Weights of a small GPT-style language model, trained from scratch on English Wikipedia.
Architecture: LayerNorm before each block, learned positions, biases.
MLP neurons of a small language model. Each row is named by its layer, matrix (down: output weights) and neuron, and shows model dimensions 0-95. Each number is 500 + 40 x the weight over its row's rms, rounded and kept within 0 to 999. Numbers have three digits each.
A block is one neuron, or neurons of one layer that tend to fire together. After each block is what it responds to, as a language model described it from the Wikipedia text at the highest values.

L10.down1009:472458385452466520506474507544526516547513504551462438497427471544487509542531488524464386490494533476529529497516461550543489522527546541507548522487476546494430503476495462544514460530524551469484560459602563593499481596485503465507533498496464491569552480508520418484517498446499465482
Description: Mid-word fragment tokens

L3.down15:458505480514424488552458553504456545543504483463513494477475429478567477469425496376481571518590521547475522446458543490538474497556505506516451509513487546459528497443440546534454517436484457506531491477436522489507493456543439469474467438510540493503504507429593511522491485455432619593
L3.down314:546492508528490547530584434480496474519517484472448562507509520480496505480513518501455546551553473547470536494545563488509508560551528509494476435467537450481508544511467502516469494484491449482527531486488425504524533474540459499530456467551450585528564470483518447522535430470468481519
L3.down345:488482445457496566491533493452519470544474519496493465491488499544449498508469471522508537566544487546457517455556520575555525527457537478543427435470518532481518514592513506515437424459513487513542515480523359481465501500495489539498462454558439501542544519570529515438467456509524478463
L3.down374:445476540586525508457416563521497582583487576512483511460424452469526529509517430490487482505578532505526524402533450519530603460480500492503502495507554551471512557462489464493485498465536471396464449493485553422506436477498492428435471565449446468488530461512487555556507566451477570483
L3.down449:443524529590525451464499518495495444527460538501429623503492484429487547516471404450495513523474460526471533513506469435585538509485555437465489520468599523426477469468456454543494477538489466449484565553538514544528540519432456510551422476488414526490519496450478501436478494542410497506
L3.down549:531451459509508559544500444479520495455543533431471477501493526521513540478436449502507477557521536522460428486515448540523491468443490456563474553430481488504510487539427459460498484536580444510529513526589473509476532452463484522482470415496422481524477458557477529493451442500471473551
L3.down624:484519495451539442497505503407453568490409564478517430565503439557494483572505437518463517479549502529486532467488505448537498535542507547493536528513456533593540489503466465527463493507496515505498548421459555483526535508480476452486460458443495516421547545540537555551459449469494502518
L3.down666:484519548554543542582535469464442516537494545450489452413431499499520538545484554478518452490517548500456574516513546569529470545542577507532577480491496484409493551497545531434547473483504553461536556548505528544504494455469392532507447485510431475502477497533485531451516489493503532488
Description: Possessive 's token

L10.down1023:548505487443559465505513460494441562443468519497512485475488550462577486515503441452509565516444496419540512556478493552489498440512490588540511484544587435564506435508395562493566491484496516531444519555480468449511533439510462494529498550413472546507509507533483485497488555501509400551
Description: Mid-phrase continuation tokens

L5.down43:557480463575506567443532513427457457416503510473543483485461499505517495531542552550568568510540526468505497410488516509522511513545481493469523532496451512545471600524509488571470417455497482481550545526448485505494464559547458465444541498450400425486483547477554457454486503525516532500
L5.down204:496451512531507590553524499491533470485515471489482475525458513459512509519495550508521464454497484490496480515500518529510511523528459492544458491527539518456494515486468479545557486528396445527462483559526497503531422520459529554541430486487518478493486525498432560489516509490432449545
L5.down378:557511525482489503509482462565450488527487486530496573523483527513538513490420480508481545479576549489497545489477558478397461470437502523463488461489504591524523462473393570471566496481488512514502447471454574524551520451560573542476524487483434449538435575472500524524529551454487524500
L5.down404:580464450539572593561464525452470523570501475478512532478510477510424529486476494512489485481484502542417484539547487459504452475500496515433491501443496497519491519481515546454496523475518533473492514546498488538432469617508507463535486519532549505438522514550494526556483541559514517484
L5.down510:495503498501463513517429520534453494524490489487496561513520432516486457559557519497486525525472462468465469586510462551437474468458480443512477471553469508493476517513491440497478492506460475524573527529576463498487467482491458443581506525513570445506498453507514541551549511648534531539
L5.down661:555486535455498531478488490524474539506459473468497487412509523482565504477461489524489478574474462535506492481486570473471469614427444475486511539507409509468552460500499508530526560434556567457527486536543493605479479440488447415550448500514507574541547484462410536520475477518514482530
L5.down755:571494490535548474538568479443494472513435544516502480518520538481496477517540512542453533505580346560551497442519537512500492483541489515460536543545460538458453555546459507487552518459444518484512510490572457484501478527547479482481576526598502503493548477483438458493496473554443593483
L5.down902:437525490535512451522530416525424527476450477423461469509522477488377476524499504513509432485468431497529498465511541520596510518571481518547552548462507493495496543475511425491481488506461459480501580524538475517498466568435481475481496467540557519485449475545429430498552489522477439464
Description: Mid-word continuation pieces

L5.down93:522414539449481424442566483541442506523546482537602558598454482513492503478427544542472539555421482503489549439478549469489501484515510467460459543468387514516596465527512508519433488534569433527502526511508460490519531511420529568528460505489439485490496396510508459516550446455552488446
L5.down191:444494481549449533455501462522585484502487534513508472494492495481576496523439508488484540439572443528487526497526599410512517473436576529545518483464465438518547485514469471480480496503547545465478510590470525532542462561490544550508487593531529523517507468517501499518450509429468494508
L5.down263:469487511509432500491583493501528539429502552489599423446478468495563497456481439522499435487477508528421519500509528549541505511477462458541557523425469501470508466552501494518493467480487469552427469590502412521538497470426513523426488556519437478490528536542511486489555449513518528526
L5.down589:471534485527490515494499499503506464477450452454530501455552504562547547457556416409476568548475562496465552538480465525453495512479514472486530414510532516507528437430489391502494465520538526456479541517586470464473520534456515531544461514401483535515410527510536542438521520534489548527
L5.down592:537505516529550533443547515471491503489439482462548525543510475574522538481456476544424515451511476496533512487562527491461456491526476546569526579419508509524548500497523451497487486402434502503532427508502457489562510468406559535462450538603496512510527481512482488528484493463436467540
L5.down745:525567436515503487492504465556499479561512490539535529536505481561501469528539485526480562507410517465466472548556565504583508553541479490480558488482493557457539487489537578527543494507482466516518472518502482499481514475543515527427501489582522505491451497489540461486519474486452487448
L5.down943:569537571548433508504476474445550541572556456492530486420535464523465508450503466505483413499481497527560526520581528498502497517461451479539509557484480496491483488577542510511524475559552513593435549506488446508432479518476554544457492503438493526527507513495573459466572472494530459543
L5.down984:471488558537494501506529446481533546635472581503520474492489497549459503426516447497423468502473408476547541512482475521509503504409475481546446486533522513525520496504515522528407476485515469521464509492587389495483515575416543525439495416541515520513543507500507592512542530505477555476
Description: Word pieces and title breaks

L3.down44:539460496546498443533541479504542475542540578502524496456516469465471466470465451478565532517440505528480500584539442454519492469476429545525528568532447557458538511482533492514531484527490537435560534512576489534433506476484460479559505446465445523522500500489462439524495570547516484410
L3.down62:554530582515466480472542434468491472522554445482491501509503468534500541548524538451621431473487517524501473487503475488496480545480485586475480490489503502546578564563528485496462488475570524545511482486535578509560522522492475474487500490527513391541436477438580500442529526490500464509
L3.down200:501514499508514457522465521481482527443464434450563524499551493517510545530512496494476402470531537518540514470535440570571529462493542519566454464503572469461468532430550540519431518508566512428503520484521535467478509557518508513462517431521438544488480501484501485472484484437478492491
L3.down596:512484468458435477498480527473542505440491542503465518511504484498512484533500520477522520524449469482543552506440505461480540501479510503534487443516484571478506448536499535480552507503491510611440471494548535511575567440503524552503539464450520544444484540469477475596533543495530552505
L3.down637:500518479431435480516547516473469538535530526518462579502436560548480520475547493498411487550510514465499482505452556532526468476486553461482490489446470431473560502479513490445542465589537476426552507511421475467550471505496486504545505463524435463513533471478447462572488529509455478491
L3.down729:479527555515518475472457474542451516468456511512534502474483527524446458450460611433479470454535509514537509486514463496553524566528526482515486547541506536471531430500418477449571428467490474506561570507507497499463588467566510480493463461491498514504517540513491448534515432481489468558
L3.down879:525548464426477523438497459568452481480521475500487496525566513562476611480533490547501478461547501516484447501384452531515562588520551512478466495575475538490533448466495527554475516536477608529476533476411505462428580490566531531478512462434482557548507515539496478507473530463476516484
L3.down970:510506495442489438485516470524495490540539525485435540519470458583432445497509545455434507464499475515495545481490495508449530561538493476552456499536520582453458512528463529522521512475527520552561565446509466569428526464534504486542485473558550565423481502532518547436528511493576487493
Description: Mid-word subword pieces

L10.down152:551460466440493441498524507440566525463524502561554506525454532496463515478507464503486457454547451516518489476498460543515471515487531443443464471541497470525536449487554471491450483499499525481479436531492416528430571491507535494519554575412480492531506572549508501498471558500451498559
Description: Descriptor phrase openings

L5.down102:523526430532493515504548456464495549491520520481442473479470505564448534494531459498480560569519514512404461475518492447507539534470468562443417499556493543522501525492502558513481458565420496394420490508488479523486462518526464483459505477485512526468555510444466498485553528497535524525
L5.down161:534526528466498459472505515617530437448517503514474470533477429497493456424449549519525523461420557562502515425507488445498505503429481592518533491423480498528502434458520474517465475512509461520518532586485470483519595413476564531393537487534478466501455473479464484454476472561513501424
L5.down246:562541514516471487457457458526471523538472499528500475530486512475469517418475612513453489464493482542551484461534505451546466443477501574571504490470490492536424552556578485413498458444526486463493369470494527533545473520492513394521457470530507529521479472558519516546481513510545478538
L5.down370:508483477463516487423521537503490593480478437493480484445475440558513562567555497453495531479511496490493494525472529548535487513491520494546479532496508565500513443476540534376452585499520481498555564486480519471476503488461479551526556463466590517464497479522524568555470480524479563474
L5.down551:437537499457506446397520460488563531541547520415489526539567456397494454450422473517539507508475536556520503453449529547528596520506496470507496520460470484499544529428487508520493500462489539532459488506413502518515566500436520516535466512501510468447474511471543473463460499527462444433
L5.down798:487517462503476490492565435468476496516524511497472419513434509469498561448533451539511510450523544533515488529570483572497490488467574524465462499474473624506463495460504511460561496506471512475527510526494545414542493520552508494507498531554551603515498472532465505480499505515507491468
L5.down819:492538491436509460501510454453505450486467515481459462572571495460438537534512484481467491545498561512492497518534554458482464496501390553470504481419522441525531561497517539504506532595473548530563533490510469556472437546514524545457533546519519432481473521497475530450416570485515440529
L5.down952:464566558457503549575529479392465486446491503565553490487449594453486532546492562522491498561499520459454497512510480554479456535500482455497499534554529508494437482532499559459489493517488562505454606491458468484499567492538484479483485512481526530493462462539521538519509527435543465529
Description: Split vowel-pair pieces

L5.down295:499529513436432517546425516434464616528469533491422516507445512491550459616495512480507437554539413504488546517469552510512524514454478584463512522464462549467491523568506480428513531500484486438520491514533547453512508505582557465459545511499524547470480514494555483526516472525465519471
L5.down478:532448538523550490485548478456563473485563451479588466515569517415486487484510511482533453458507468507503556507480525517472443540477558541498479592486472443438530461533465494578472539488534502538477498446459544570490509550494556537519529531486503574480469467493532461510516506441460500489
L5.down596:524503555441526560538516435506489533439512475448474529503530485521403552596487460518527482544437523498525531542475557490500535479466467502452512468543537431537526470586503540497470580480477499495455494513517478469534490479527508457467554494430439476459469507512474550490508539562500457492
L5.down779:478559510461512455510458513536417453455526479570531416446492472492531511465554381420551430453435439503463510472525446573510432485512506516550558542515469548466505457622491539532510431490503583542533537573489577438497530508554472531552476490551519477507421448575499451551516518509570510489
L5.down784:484490545510494522522467470458510445538487495555441534578531506569574537493545522546466474502543454458421540516513477498511474444518597455475515503440461484517561556485466505499547465439530607471463490550449468515508516565504601524507534430509555544412474451479489530514479486489474509567
L5.down824:455503577458593479519569485433425444609433536473456493470566418475455499477524539511464507454520564457470547552476512534526497536459476456496466471467486540443506557505486505498564488500476440556478493547470531555497542454518433514420479517451508530450520561510454559487591402579463498528
L5.down851:483482461517477493529459506468594443452539476546451531405426484561479468554515469440482461579477569448464463494492392537540571477491418502500531546503562440532482439467521539560559509477517472442495495572513495499604545420491511457577467530474426518498413529509537481466551456466489484504
L5.down959:490565544483513480485479553484427583485512541471456448502453464559465469466476477516634481446489482448506534464515500445503480520460513488427519497501512483543479492484516494490475477530491448553498539544512593492501518488501521529462455458462471533550498549536500504501516562491487461443
Description: Piece after initial letter

L3.down58:534487537497455500526538539559472509545530477528465525491481464489474512572533468578552507432497550534496545471516472464490473465546503448494450508561579509464499500587450499466529482520538471530534447557575481456409458528520445398494493530488538491466478521525515474488521532519520522535
L3.down129:521580521458485474509527538518504487444492543556451545516600469547495482501479532522476461441518507453513588554494556472408484523472533451436481496456473446511500472451490488474546381503487479465481555507485485438465516445536487482524557560538484599610519452465509593536551585478458532474
L3.down207:479457546556481512466514557453532471501547479378482532531547527424569492553437466484504533470545482421490529482489538512428522491525480456444439473483538486423451544505504493547575582541531505476513432522453559532460520491522504492505455504472563553432529463486435517488422564458514605479
L3.down318:499458457437521487480483416457473514456489502501522538445526485561479589524487469476480485454533530601507479554532480484454516438455385544506421441493487518524512484518476461504509463542532492500488494447557566476417505456470520405436482519557504483579501494467527502495510513408534472470
L3.down452:505497581563515538469526515481524480467494455512467501496481508448510498544514576487475473447453504478493456443477513465482516523501602483503468509488449526466499416500456496526485505529453431569536495464383558388457483507490486458472550488592449567505553497577457494539493447510503464480
L3.down613:517501493476455489457522572478472452560451439514521498478628531516503481519497477526578498517485459536509585452466476509467473454476417596470470545497508480512459501522573490513495544455532550557464552449402502472468501462523486518515596488472535519495516499471538488527478528463506559466
L3.down829:491456560497488466467461459506504515476538513480480486434539548489507514512555506584524544459502509551491543481547529478543530526532447534471477424598504516434548471496563521469457529442526459545500485525448463454493498465509506482464513493536507588490467485555506522563517416503480512471
L3.down990:513443571570499466553486449490520509518522444512476456463580540463546496541467459513588454465538525505449542485533513456487444466585395552530473470541489525487562457501485472484501538377517512542537475541522496526497416518534546528393596509474532542514472525543464569507568551514525537413
Description: Partitive "of" after quantifiers